From a checkpoint of a small transformer trained on Wikipedia.
Size: 12 layers, width 768, 105M parameters.
Architecture: RMSNorm before and after each block, biases, tied embeddings, normalized queries and keys, capped logits.
Training: a variant of Adam for these matrices, 6391 steps.
MLP neurons of a small language model. Each row is named by its layer, matrix (gate and up: input weights; down: output weights) and neuron, and shows model dimensions 16-143. Each number is 128 + 24 x the weight over its row's rms, rounded and kept within 0 to 255. Numbers have three digits each. A neuron's up and down rows have the sign that makes its largest values positive.
Before each neuron's rows, "fires after" lists the tokens most often just before its 100 highest values on Wikipedia text that the model never trained on.

fires after: "\n", " Gr"
L2.gate1274:157123181145111145105102158058144112078135106151120136080135099101104120125118126135135124128131137151155112132121116131087130149117129114080131120123066133128148144143162147099134105134108119143137126119123147102108133145151088114179136133124120143135118127080129180169075107125119113158130149139111144149145100105175104126144127122120140122152122117130128119136140148119109117113149
L2.up1274:139118152117124116097126162128169097076132078127122105090116131137084124103103120079125178138154138156121136114118127124146103162146149142126109099121130039109125128079146140135122136142113133110112085112132139121098137092128128140163140157124086093130122139098156132106148112090132120102141111124121114167126124117163131092171114116134130173123159142130101107171185111152148129128160
L2.down1274:130142119150142115149134104102087160189120161111128167175132149133198126124159144173127100128102141105141121145124118104133140082119087107145148158134131198163119129179119110088121151128126140152120169154097143125158091149144151101123120101126167148129122115154085140146118147178125141150115129157146143078164129141081130142112115137136110107163093118132174148112093135111112139103110

fires after: " the", " The", "The"
L7.gate273:162128128151097125122156139142120153117171082093160117152095108161142139132153144091114060192131101144115099165170090141093158132133136124115079170120156128115142123128101152112134122138119094121161140167085099138163126119134140107113138152104120135137110121112159129139169191163082113119110152136131103097105112132140129117120109135145080136141103138124103113126082128121130137148126
L7.up273:122102113107096095148127152165117089125130112128101117160130152117159152140134134122124182099097124135122163123155087180128112148215122129109082126164133118113129142133143122097163117194176109096119121105116097110135069151134121143167122102120171130155059110119098094139131135140143143111111162116100169119121110103149130172146104152163103104132129130133099105154098151172161123116136
L7.down273:099097165095091126143129122110137116111071142148129115134131148159107161160109131144158156174074120158099145146090090107157065127109137118104097152162142123107127108130144133121116129113148115123133130097159123129095138199099140131168136162169077130155123122130100120120105121127089149144082113160107153146101106103168152106119212138105133146155116117177112170092145151158156135119133

fires after: " the", " The", "w", " a"
L3.gate1221:122105159114134085172137104129119112107160127162120153125125100137131130161114129126161078135136152139100169135163154153126113108121129118108100138155109091125073141114158105140148137165079102150120143139104068133134147171125136151152124136138119118159131093100106113169106115131147143115067127124151168186182108139122120135127181117067112160129114107100080153108099132125118107136149
L3.up1221:126122110113120102148066130142146129140105111101090148163128094106133141118169154121129136125154123118152092129142119154157117130145134108055122122143126130169146139186117152128121136208119116126150107158132132099144118135123117171071096178141106114079076115144115125141140115107161152119120143083124103087121121148152164183100124110118127133184137141121100156156102128108143115157141
L3.down1221:135149144143139124159109095161119096109138128137137120126138118163151124126129114142128104174109126124139172138134121127120124121103124155155128100135101104105153108094160118140109089078128132122102151153097175144106148128130120111160141116162126156165185134104151116139142104139126095144118102143123191156104152099105142109194107105137128144116142129141140119126165167090114117101128

fires after: "\n"
L2.gate796:090150095119074138129084137090141117130130136150102163104135087127132114125158157132143137117161163146119128095104116146044153170099106117096151128106093127141113191104113140161127126142113167126134133106098111140099157094178100121197151126129095126162113145149116167134073123119136120133078179142125071168123129127176151158113164128127148110110126137127129145155101106131116136152170
L2.up796:112109131084126096137113134142148127132132099114116073116130140124143117148138124136100166120158127123149134107194114113074138151148128103132128124137088117147138092126131114120161101160126094154155105114124119144138128179159111126106104117157145149116176121122088139140130160167138179121103137136092158167143147110133105137128150116143150129168119142166107126148098173098078121117147
L2.down796:114172121165109136100146113141096135138129167136135139132106124138106143101137143120148143142098153133128129156088157149198138095127117141135126122116176133094122163143128136111114138106119160097110142134152128116120146098107147145160146152117115095130108135158192122097125091090096088119137112139167074085123095156137181121115110096099084121090122116113137124118134101169159150124118

fires after: " |", " was"
L7.gate645:163125123116091126144127135123123109123117172126124111100124148102142159136144103131145146122121116159140099128133150120144118131107123141171096081091178112146126137147153138126157101121112135148142159086153140093128108133108081121116133127132098082160115104128131081153163108163122127185118095096173099118104117107137093079118107156110137110154100106155101091106115147118136109156162
L7.up645:124125106161146150149131170103090118140139182132211135130129155123140171103092109100131137163152105136141111140079157106145154115154133181138174116109134127124101106148128179112118128124153165119174130153141135145135089121099151136114119165104107141147130138130127097165164144120115135087113147130113121086082069132099135140142084150143142132136134123091066126112139149110153139146139
L7.down645:161106131160106119136117124128147123133143135138118121080131151137117136122139119099130085139096122155113077109156130158130123128116136148155101104127116129134142142122136178131100131077116127136139137088117175121126121120083115141122130136102118121168109118135155099122135107136113086150130125132153079112099111169121136086105129152178177094143151160127110161121124140092076132129157

fires after: " |", "\n", " N"
L3.gate654:100117119110145119154110117144109116163119091102147110135101182137099130112081167155150125129134130122121196144078118134110127048162157146090132107108150117128104101131117099115113095135146124105129163110142053161149104138116147142117123114124147127118126181121116172090160097138125109099170116132092169123130140143125108109144132120087127103137121183140146117109124067146112116160148
L3.up654:109153094104136110159169142106137113145140104173127103129141130130137103086104148077119098131118109157128119127094103120105120124143105141117155109123149074108141147136159143097148097088105163133177140063145096150164130128126184148141100094142123108165122129137139154152111098152147152140141126118142138142165123136101130137121102128137124135092135138128172131118151119144133118157164
L3.down654:166123131098165124124126145121140129105132123132176084109146140158165115110113135081128103131097122144128126092103079133119124081150103110102117101128160110129175099115176137115155135107068133185152127076130114126122121111113178135139099110134128083150134113095131121141131118150128147111162085139131073111174124134091117157158103154135136164134086120133150093103101099141134136148105

fires after: " |", " 25", " a", " W", " 10"
L3.gate978:112130103165162099139154132083095125121087134133099138163163119143113156107111140138179101108122161100092157145138139162149122107134140156144136095139131149156144100121112126112152132133151130079141108123141102105142116151119099118107078163152099099115119132139110118081123144133142105101135118128115124105138105116110144155174098152119134138107092130105116152122097130125147173169136
L3.up978:087167109166102152171152133145138129163129122124111133100151117146120131088167106160107116122108140112127135122140154132142113125135139112155119100092119146115120104141153111127132097127122119139135092145106124130117126140160088121085105180155144130153152138097140098122141137162125120106110153123078105106164109136139144178205129151107132150106080167132146127111110127144125119150101
L3.down978:146093109147087108162160121063118124145137079143122146148122141100143134120141126105131163144131142153145133135112110152120101111119136096163128105094114101153132165118132150102091108103079112130117166113140119140140114126121129099118150130152130104153112152143139172115138117129199089120108129133129104121159122096121112107083138150100156088156139121120139145121140111105086135134117

fires after: "\n"
L2.gate935:151135141150096175116089117075138111120137126166118136141118141159118130143136077148115159081122127102123173134133155121091120158113133130098159116115094120106148129111158118116131097099106101158132136115114106129125132111162129140132155109154092119116154125110092193120093159139145106132111171135158159140111175115111143139156154107108091115108115161119149165120143076113135133099152
L2.up935:137078114112120150137089110116138114132094107104143161143128100110138135137108110106104169121154129093104139118103128117124101104131123150136143141135117114124151143094131151107120099107135139104095142107101136126095099143151161133126184141134142150126114082094142142118145158181118144127119135164096138132137135078159122137132139161149118168118168098117119068124125134172129157159175
L2.down935:092167123123133102129161118131128132124128141135088094124128160146119116101141154142127118179130147158141104102133113153116150149131135114118104101127145140148084144169149113126141163150118116158150111153155134145130109122123104128124072120078121073134132173148112074137111104110149084105172122111118087115120119209106129108116101083098134086138125133124105166153124125085093111125083

fires after: " |", " /", " of"
L2.gate1339:104126145134166125096137136135115121131172137149164123157149132152118112151125138119101152145149120182137113118109076138160157158132102115126132163128139109164116140094169165122093152136178132137087094148145113158156141134127160135102142124103163075120105176135142110092139107150142150120103128168159126125135118140157158172165159125087138126147090101136146142102149113132112124156188
L2.up1339:151087119134130108118166103098143098151168133159151116116149128132116116077110163108087151168138120142140090128105092139088141129120062141126118169114119075149128160134187142093099117119123161149140155095100136140132166130144147172152165094147155101138132122122169127113132099139129144115085105133122095182180118129132158127135127148099140077086113115134119130166140112141143125165149
L2.down1339:134104122106100104138146115108116107158105160111141132100121133098128139079128133136148125143083124085130169149155141106092124110131128110155149078137137125126120099159064131101158119085088121125187185114138158123087114119121122141120113160147132188156131080111137153166143182116119125101133126103109125137119133150078093117123110125152173125147120128144133102143095141116119144139106

fires after: "\n"
L2.gate281:127137157127143170107143128091138132110098135200115126095141099148111148125110144142127107157116118145117097144156133142100087135134134117084136108111106110134182136133177130109132118159109144156124126118110155123143140113129114155175141104183084138105150152122143169149061135148138116151124147111087132128165121098131093141141149125084113126137138097129135118133144103130131092146165
L2.up281:136170119084130118150098160129127101159119175144187157175150154094132155130130118120149132059126154157140120118112166154136150108132144133154176124125132154175115106136148088073134125125122112111124107098084155168113158148112123159136115118124097129126095127129101119133089146131156096159078112164128133140153176159124122124135119165104132112114131154082154106097108149151103160158151
L2.down281:104087128179119150116150092121155150110143097099069105106107106145137087134147142144104098192119141104112124100136096125131121129144113138088081138125148105095137160155092164157138118133132136154143145137141088113131101096144148104164141138112170139135131128135154134109208140116118138107164133102109122129094077123117125115113133089124135162135195108163124155162135104088132086109124

fires after: " in", " for", " at", " won"
L2.gate206:166111193114083111160137117081150133145095141186102161101142094112147157092147146145132136091154150162108129110128144177091116150110132162099148140134092115106113134131174113096120113142153126161154133126155097083129132131155109113180143131150104112119145153125126153137090127113127108141157136099108144149162089107127140161137107144102098128113128126147125116120139141110103148124161
L2.up206:135097109083143116095139092119138088142144164130124154122136122086146150106142143158142102131146156166143109110131125147109134064144137102096167133135112162150111086147125111114110122151081161135193110149186130099125148129144111114142130182141131051140156148161139102170125151137106122135152095121111120140098115141175134135098154122132122114144100128141134147138105170102125117111110
L2.down206:122162167163120132145120166149118156125129078116136096131129119168126105135133103144102137127138092077121097137121121100139136172126111164142095132139144107117168171106136166111139132084150102127083157125084108162139142143123131141146153067128116170116135111106138150082114094122163128147121168108152119121132141098073133126145109125130129119102151114090151151137155109141119139132148

fires after: "|", " the", " |", "-", " in", " 1981"
L2.gate1329:097119091147143109096103086127103128104117071097134101147121125142129134124136147116128102184123133109127167163142134137178135109109144123184111136121133175152117082144118157158139147120127099114110133151099126133139110100139137136116113158124126130090112133142124150119146121125108121144152119105112109119126115159101141112141101130129113114087105113108125158088148164122076142170123
L2.up1329:106121126135116105120158080100140106143099105123157124122145122107132125120160146144156109145115163107091162151107155189112102096143134082147102131130105121125119116081145113188118105163160091158179121156092133126152103141167145134111133185158065113122106143157129149137116116102126072136076172108079106141119074152127140149126084147153127094084122139082105141135139128135096156100110
L2.down1329:111120163148144130143157103113146106173094090151149191147137103075162104102142175137186117150115159106115174126131122172124106105158142111154093123100096101108104141082126095136108084143127082162178103156096136162121158120160159088098113206140086120124121143142141164134136140124124079113080150140071115136135083152108146153118098146134124108113095150089148136127124135141117169118143

fires after: " of", " in", " on"
L2.gate1074:130128123109135124123145186104165138156105103122136118153149144127114095092098151151143120154115084134144147072187115147128099132113146117080139071114103113112177120137157120140112152167158117136211093141119151049140117084098116107164126096107123119123117117119115136089109125193141065139139110124134149146134121141159103162120105171126103119133119118134158154100130115135122134137106
L2.up1074:125130080120126072095079120126117123107159176083132115140142115145098126140109131105137152154138113158129112151154119104140140119143141125140126119102100140156093105150153092112128108113127120130124146132100132109122113120102165104113142136120130127112107117169109175146103139164147079132150162127116090140130106079163120098107148141108078107128121061121164119131085156103107081109130
L2.down1074:136123127149158166139120101132104138144150126148141136104119153129146131130149127127115073118137135123124115207093147126120120150114115135151098137146180111127104118095091171114154101124117141127089108137131108186113146139149114126109100121143131122156136136097133097129147115083113177156124140148119115105115134112086165075184133126120189164103173136115109125165144123151133118163133

fires after: " the", "The", " The", "\n"
L3.gate266:073148143111144096151099152128107087072126137128130122116094125106130132110123129129177172089145106086076124097117111162104110111137094154142149131157164113158124119116121125153099140152137082125115130128129103071145142135134101099139122118148099115162127120151126131098127126129090160118158145137102157097084106164130145149100110157086144087154122094115123143134080132124114135142173
L3.up266:137143119165140113085137120104119100127145130123157149145145117137098122137114143153125122101081135135141073127134133126092115130118091146112104119153147143137068122107118175108101125158155140141117150155093145143133120091118128129132124117136138154158153112082131104164101139140126129148139127111163097099089105137090084154169143155093162128157101105124077094106108163123164127103126
L3.down266:100110151123108123167110124130157115137159132143087121133137096117137124153157142121151145127140128151129109100125113124134109129130105143133136146132103147108117063064159144130111093119130134103115140138120092132142132137148087130143125160188144123193094178152142121120124143145096149113110105139162136166121135122204124147109115157151116138143174132169134130146128113140151176122137

fires after: " the", " World", " New", " The"
L3.gate560:123101131091149077177150134159160122182113102140115179142135107181131126120134148150145151107106153116106129104145134141125088162128120094063115150155129141146146095119141143163134128125130125124148148153119105138143180124093090151114143142175146101096114136158093133148104159088128150134074120158116106111151127097118155138117164160130117153111101114103085155115115165130205134120144
L3.up560:150130125126094110151134140134095107125132154099155161111121142079132091111127094145151120108155125120128121132120119130131132125126141085111131099176134071074116146148117131123137129138190145154167125137114120111157139145082108144109143121090093125097113107115146111161157096130122136121150110096139155096101121134094102132124139180122127106152074074098134162145088159134112179157155
L3.down560:122086142083129098165113119088182122134094148121133131139120066164132123185123180132155139086115132138125123097123113108104132142108100110080131158113080150165114091123148148176102117146111143072125139140114128144121175134106101153135118152129142149113137171140072129144122132098107158118088123147124131170146118122179157148122180109115100114119164122117111099144125157146120177096125

fires after: "\n"
L2.gate851:108110129178123147122080119128053133136102123142134127139088137105117143153112110132162158071117138106120138119096082121139146128119179126108109148131122098117119129145114142137170160116105123138103132104136118116134109122139156094117128099127166147098087146135123108129105139141153126096144125129123169124105129111141168115175132097085120101159130140104146128131120144131117151109106
L2.up851:105132159144124105130130132094103169152130106177136164100122152148106142108123137111152128118129111179118125172114149129100094156122114144120109102132051125111121156149144124140141136105089171160148142118154191094129132126148150110113123105129134130119101160146117189120070111141191138125144119120137110136150093117142127117166138131104114118145153064153184107137148100118145118119114
L2.down851:122154119078131128122162152129178147109135127087100103122175101161141087105155156131111114177118139156112104167153156124121126116145119109167133163119113134128121118123144134140071095109142128126152130149104125124132135151146090142107091199087143093142164096142148133137130080148126141136140127111131052141136103109142116146086138140159156179118102114158112119136152156127149128161148

fires after: " the", " a", " of", " and"
L3.gate1383:126114108164159150150148127166091100126128124113135173168146141125140168159140128161148107147110137141140151115142166184147150133144121144129184138152135088127175091129082179105158136107149081126123126079140105137127116123131123134119131131131131174101136139147146134081134135160097122130110140166096102173104112130092156170139060130117104162127132116146147166132138117118109142176144
L3.up1383:108098174140114114139143110107160132127075103147114148132125123159108131136137137115118173100121164135175119150141130134093108122127151134117112145140083119116131158152124105179135110111138125109166137174109131112126142098132115099121099145117132128122111144151135144118136096137134130130094165144096130182132112114112087159153116120101087125155124093087127123135128134111136135159144
L3.down1383:146133135109112106139146131121158142169152134140143106087127095155149135154120121094138152126127089075092129118136107152159108097132098140166092144100106129093099136157178119158096109098147170145150140137110157139097152133107109144101198128160160106163093142119118123130155140119180154139091147105090130141106124166158172140088138129146120091125173124098127073081101121149150126135138

fires after: " |", "-", "\n", "|", " URS"
L3.gate1065:176114163151133115088170101106183143117143120148129158132158124159128104108111131151086121105167195113125127106153110094103165130133045155156144116139164067112133116130150162150129121106108084126121148120120118107106135102154106069104154097149127150127141126153083155127135088098117145133129157149134191149120137143122169139113102080133132079129092135107131168161120136163161128129145
L3.up1065:100118116142157132125128129108130117104127163109141109165134126094075193118191129130142118137107126082139145176134138094163130139105152141140161111172100107145131127113107139093146161123107115117078121115106131128116126107124168136149119118068128119153078105085144118147170140104106128104143117112142137150114126077154146125142114139163112151142127127116126109102117130131113091166107
L3.down1065:133131127120103124140139114150160135123159129152129153117103167143094068139085150175104072113150150128099152103129081123109177108124073125111115154151156082111157116136195106081153104136132096094136148121118125152122124100149092104125124147130111127111116152120109182137130101162165093095091159138126128134101123157109142124133118128125117108129103152109101133146152109155157115127162

fires after: " at", " in", " of", " for"
L3.gate688:160116161143067128109120113104126127075163123114169142142157124110096168121100125146139126102151143153134102131139122110061180104127135134081100146116122130145156162166142089110113131111148162148128100129129113093065125117103145148157145079097112137133165158128163143112100114161127108111126165098135127140125119140134151157106120110140094147137135125137146101138107152101137144151114
L3.up688:161134174114128132106149134123103107112152208146081122121159129147103145130118093104104110124172135140140115105118157159119161142142140110131142146138126098134158111118139166135108143121108163169155123105148137084111121116123089158112164132141129110120115142136134087133178138155126121120165155129112163130113097094135087142109141127142078081140110150117136090088067165151133179079182
L3.down688:128140106144138129153098111151129141139088075125148125137108146127127112109161159126154073143127102118128121143099130082146092119115075127139131103124148118101119150106114131109126127100157097123068120159128138144139150126143143092094118114138123147135129133088099140114091123113107155183107107154134098085139158155124176085183141133099201155067207118146118161143164139144118091164111

fires after: " |", "|"
L2.gate579:144118155124144083112071130129109127145154129113118111135071108137137130152129109134142154107114145144119116131121148091154102103111142110124137127171144105140097118111129117130151153120135155117068146120126103126128127148144102155108095124107082129066101089110119135124131077106135130117150117159121142178124176113122140111120158105108156079145111136135086160164125097114144074100098
L2.up579:173149111134154141132149090097103128148107139111153141092091132132177137106145118132101118151175124153145097145158134123135110081173133092124099139116130098132094112122130122167166145122105073108109119100162118083157110146098114164160126119132123129107121149129141138108145145130098128137142155103097132135117156151110127090120099150147092155119115151104105127119090119108156146093098
L2.down579:138134117103128159156146147137137106095165116150096134138158129115113155127117133098129174065129116092121166133126131162125146125119120160095113104150124156134117147126103133119104125149156176157134141096116134155111115113106138149129077101139167145113112074137101152148106105156152148130148115141100102127123130135121122147136131092096178142122102112159123155104141153114152143145121

fires after: " |", " a", " about"
L2.gate1038:123094115130108140101105133155102134142154135116133111127112148109109150120144138080118138125109160111095143120111176152128118162110152112156112093107124156157071081143104169087140097141149126142157120133165082087141112114087112122115156140125083105148086131185127128100141161123153134120152135171140106074125105145181098093164085123177152163110150119144130117132122193118131121131114
L2.up1038:112135099112098206141136156120132120161114114130141056123142100118140160083131118166123129116158124111119174134113115132114115142126097161090138106163121173147091122137147123118157109183151149114146158155101108074119109128149081117125164164115115115100118134175142126154082117080138139109106166099099131100144094056168134179146130104170141141147140122118086165157119160105129135139097
L2.down1038:153146116158132150131127141135152121107156106163133130098126097076133116086139108111143144108147124124142150175125165173138107171119131121177103136080123104121160096124144145118184109078125098109122154081163171132123098113141113087095119138148154163185133123116117105116177120119169141122154137117116059152137112142110123135116121129140087113165179133139162132095130141099106157134129

fires after: " in", " of", " on", "|"
L2.gate59:112164144127148150159139113084154127108156136076148062157131159093143124118103096115109149115123135072112143118120167151132167114078176124108182151111141105119124134134116091110105136097109108105179105128115111108128121129124168106131118163155159105124114111143136132143160193139121105108149113122082090100139095153146102120120072131100085126153148175164144144121105133127094153142118
L2.up59:105114168120143121149144145121122119096111128128127159137148122150121121126121115132152116102124125153166110100138107128129103106159148133126156125132125112114099098171111171155146110118138158106122142138133120148113100140174112126116171124114132113134087138148170113129123137081129094185128118122121144120125132143113067136113121087146122075130104130153186129156114092139095108117139
L2.down59:159096159127143125146122104179127115138062097148172119142151131123148137136132152149128124139122171151116113121117176111103080161119104148114114104122104107100114123159146084112120131156122171111095128155079158172099156144161102134127137132122109134148111160138132164154127184127140121116137122113109104143123139118124117122197154135113152139112175096137121145156137183144175139116101

fires after: " |", " about", " was"
L2.gate117:095127107151106179090136136121080126156127163112141120165088168147138150120175060134115139152104114132079126116131162100129073147087142115158147088149164146174102107147129110119104124164167163124147138091127096127111119119124129105105103112114138123137137124127175112120108150133152119144165152124109104097124077116128115142153121135152144101119164135135178153118099104107114119145113
L2.up117:140143126132130153089146124139087074105133145163129090160161134104170189131136096119135153138099148126080172148134153116148133138095133112126114131122159128149136111171105107115123134108141174108133120124095117153127090137112094119112134111113136148156114098176137088148107124097193118114122094091125125133121125108133101070156135126144215132127114106125155156132092175110132156110135
L2.down117:137141126157146162117169090116138114129148157156104107138134128103144129117164076098132107145132128168084127130112146124133092130089124135166131100108165117096139116134130146119160131087163130130153124103111144098153097111138116094122143157102127131131128090127130072125124121154102133138146137094067058095119125115111085099156169120143168079156196115133135125138109115152090115140166

fires after: "\n", " Records", "\""
L2.gate977:126105108138111159165155124088125114156100120134113138127086126124117172152136112106142155122164120154116094094118155105066141155130113087129131162115105130130126166125183122092120113163116157162141119121185148055104124156183107141134139112127125113100146136097143184135078123120100111129100146129080112124109094120131164118117121164137164101099143080160094114135148138137113118137144
L2.up977:111170150117128183169142112114096151130139139124158121162126094097107178141113129158091176127172107150115157095158143122122146113141127144159116157106130063135140119101110082132141127126116115105128132145117103158115138155138171147104111112120121146098161099103062156192141146105112129088106133108098138138138154105143081162073132164160114176141133159155162117077147133109160073177139
L2.down977:149110099141128089089136132123166105116104116171092123091129150139174101123158119105146089138108146123147097140119105101137122128134125133093147105148115195096116129156138180134107107119125145151125115099156137091136123123138090112142149139120105108176107173149192109072095113151140112157148116151167134128110099171124169118172109110083152109095139106134107134163101152164109182093118

fires after: "\n"
L3.gate1372:085159123066129155129099152142120122076170151098147135123105138104138117123142148135121165154152155127142118127083111128133127122111094116133159144103191118160108086118126141153145109130181130109126116097076120092115095129118119108111148095099155108143144141124107091126182125115153102135199143109089184086102110152088081130134095117168132137091139081109140136110119135142165132121091
L3.up1372:112131095104134168119132143121125136124092110160141155098102134124094098078141120151140124135120107157125102134119115128115136167117152126082130122117144091122142145123119161135126143123154122142151094101101141139124138123142157144122103122154104142151120154126162141108127106168119131121140160140070089142112130171125102160115127147110134150154135143133136088134124128131172113150122
L3.down1372:117120109140142114152146095110135148149100111153109038131152124100109093110158172107140136125124123168134107138111149182185146116107147120084121122128157115066177139135163112126147165133129108130159112106097137133140134120182167078140136188156105110136098164120175111113152144149157162129103105132158091142143129158159142159135126153110095138124057173143115110127122109136146104130155

fires after: " |"
L3.gate1080:121137124150097099153127122129098144108171144082106126098115141155110145125166097145096147156070111107127136126113108142166069140168137146147122090098123127158139147106130169152091099133136093119138103137146086136148093104142132111120101135114150102100132139131072149112127153143164168124130106116115113073131080128151128142150144118134164126145156108149121153172113107113101132162127
L3.up1080:125113095136115090152171122118175138140119119158118110103154074147129102152167158123152137149109135108089136147138116109121135101142116140094104131129118128118150149115148149103147136131118112149174111167114117140128142100151137158158119125103087130098124141147135146144076132125169157120101144120127111139146125111160121087118124146105160112146149139115133112154121110130147149167098
L3.down1080:124137156095119131109102111140167125116074149165125141142139124104164127166121180125192134131159125102136138114137126145093166113115132099135115146138147122087135132145080075128132137116134138140148151124138099089126122131115145107102108107133128137144136128133156108132135140106125110115115144136126132155097162098104117120119126144147079098170155173151152113113117149142149124115131

fires after: " the", " of", " in", "ch", " i"
L7.gate20:122113161108187175085087118151124128146107162107148095160085130114163111143132112135126160145113182143147121157140127134130198105129144106090162127102139106108143096127131135109147140150115082113133121162097173125158095142159120116121089148134090149133095113128129136121136134086112129130093147135122125144104123130103112157105139114127089148122103139094128154122131129089108139089154
L7.up20:129145165156147141115138144142113166160081142125134130159101134120102132115082126148161144175130145127133139083134130141081136134133113133132121173157160147076142116156096121137128131099175100123119105133173129090132174116163133183123130135143077119130126137171138131138143152148110089137126157162131127113108123126122098121148085091088128147142132101097142091153127151133130113113154
L7.down20:128128102137124121098094131159110147143124109127162095134172098104129161131137122129122134114137107128127113156124107140140121110144115139124125105094092154168144134144115077140153164129072132187129140143125169131173082141129120147152145119125123152155120103166107124116093096122161157122110135086090123128133106100136113102129129132137112097107132152159126140155145114140172107129081

fires after: " of", " Al", " the", " Battle", " on", " van"
L3.gate1084:113178198104147110146141133158089121115111166112123128111191138110138103137146126156141093130103113121146103103111168142166091103139114138115128115113125088114137103157144149154130107130120134147149112138134115135160146112136126170131100148165107147123147119153164136080165129169148095141132118108139167149131154133140144078136137115124100146101108143132119139125165114151131147126132
L3.up1084:126130134162143150118122141148076172146123120130129135144137093151131125135146158098149142141132132144115097143116137159161124125141120165073094164149133113070116156142122149114150115079116163134134125144110173137151167116107077145112142123136100148109183139112129125118079140140117082141095176170162112148109124125122143121187121099103135148158110113116111103136115108140133119107120
L3.down1084:126091107113109141109126089113166135093105135130134136109089114142088144140100128119141125121136133130130154154125120105130105186133153160130124144115138169204141142098079099126114160119127123138088146150150172092131113084140166114125090088090155129092137104102075093146103135105093150101120097121117087119105085089086139158116141196135112092152144105052164140099126131091127110159171

fires after: "|"
L3.gate202:155110114100153073125107147109086148167110135093163142132102140106127079145159111117163121151137089139126123127134144082164148112108144104123147095123140148117099100137130138135087164103168114085135094178176141143097102113120143144149146132124108139122123110124075121079129124078139076117147143130123139113122174138129137113142118150105135092153112085113115165137140141086065123095132
L3.up202:172105162149145105140151124116144129123114075117137103127140105125130138105155127118177148159118127133145116211137127108109153144143119128165108089111092112118145131122148139132134146126107134116154138140179149125113161102140147115180160139139141146122142147123131145111102093084134090138110103107111113174166126143098138122124080154102109126112138115121102141151198130118104121116149
L3.down202:103162151162104151133142122137176104073160113145096149101153088127121139147140161113111129118089160148080139154115116178116135124123054140152121146131093143128124144139130138122144110127097145137150176110109100115138102128166122103130088107159157115139127108103154151169114114147115135124088120125138118153096078116116154135111115120162141157141141146162144109107170158159185119169130

fires after: " |", " of", " $", " was"
L6.gate978:112107087150119124147115136137125108091094133153096092128154166141126115103136106137132142093093067106139171140095125112171128092144125136145136118110125145172121123181137118127161117127130098135134164108126115189118118127149158130126109156124132141139110160116140111107175173108104139131173137127171140115143135119113130131125109107154148187135117131126185137172129140157182143115132
L6.up978:115090136125097148147145103106087115139137158155167071104127114117087141154155114093137109120123101138135149110136112138111119101124100149137117127121113149153171126121193155106143133133139157155147131127163079086152129099117126071130130117125127102067142093133148151117164142162156146122113135121178136146156162159133109071112111178135136150117125110088116112137128092133149132130113
L6.down978:099122097163123132137115113118154123139117136136116151128093084150120094114138121112150133130132146113096093118105104181142148112173116134124173093110140120124136113088111134131180120114089123144135141138140103133121109157119139112104121130132134122167115113120126186142137152135138164142145120132144099115182112102104140164149153160137123138144148092063144152156075158142091136191153

fires after: " |", " %", " ", " Goals"
L7.gate958:147113130101143160168147123104118163127116133116162175118096126099115157130129146120156139131135107132135139129163111127151112079127113116109132113093125146136149131127083111136130176137127099118148166107146102134113117119094153122144138150118097093129145120126121110153175144124140141124110127099146110094162162088112105128130097101150137096137088172153145120124115125125114155134122
L7.up958:113126104144107139135123108149130178128074111156155066163103101117120131124108155117138072158099131158116152148142088110118131112110130129133117150125138068094153103096122124090133104082148125080133138138131123099127144087106160144102073093122140143163099131133143121112143113186097141143156144151108106100071131130121120102147092079189147145138131129122159126120089141111102102129102
L7.down958:145141103112133144111098125126144110111136118130145125129124155155110147171097162104153119125101148149131094119144125106117108070102125131101101157109169082103112127086128162069120134088135158095133162092111183103102166123104154135094123095109124150192134134111124103102137097132111129124114124181128108124074154154109127083138132129119153137107126129104142115139113131110141066151113

fires after: " the", " a", " of"
L7.gate297:091149170147129176099135137145120186100101106137090095089116130107108125158127080119154103119131083115144106112113107127142101120145119112102132126146143099144112122139170118146104121149150123149108144142134178140146115128118134098124104162119125157107106116114149123132139176094139123097078145172126098098115128086104143087142158088181128119078130127135170130157112136069171148147060
L7.up297:131143096120131112100123154155098148151118145149141117165105122120144145114198139152151103135084141145131150101153110132118084204131125138111153141160110113120122140149148137138127151107168109121087161125166095154141146160088156161134121127128102138118103129213112110110140123180096144115174152117126153118116092140135129179113155175111149074138136129134137107114126114143103137137164
L7.down297:138139146127125102095133105144127080121104144170168126125115140118135193139125145161127091125147136164174117142151099150143135153143140116110086135148103156084165139157164092155118160086126131154143123147102140146107118126125136141128131169084141120136144136145109103125165119128158147107127113100152116146129132120107149123148138101131121071157204123102102096155174111115091097100101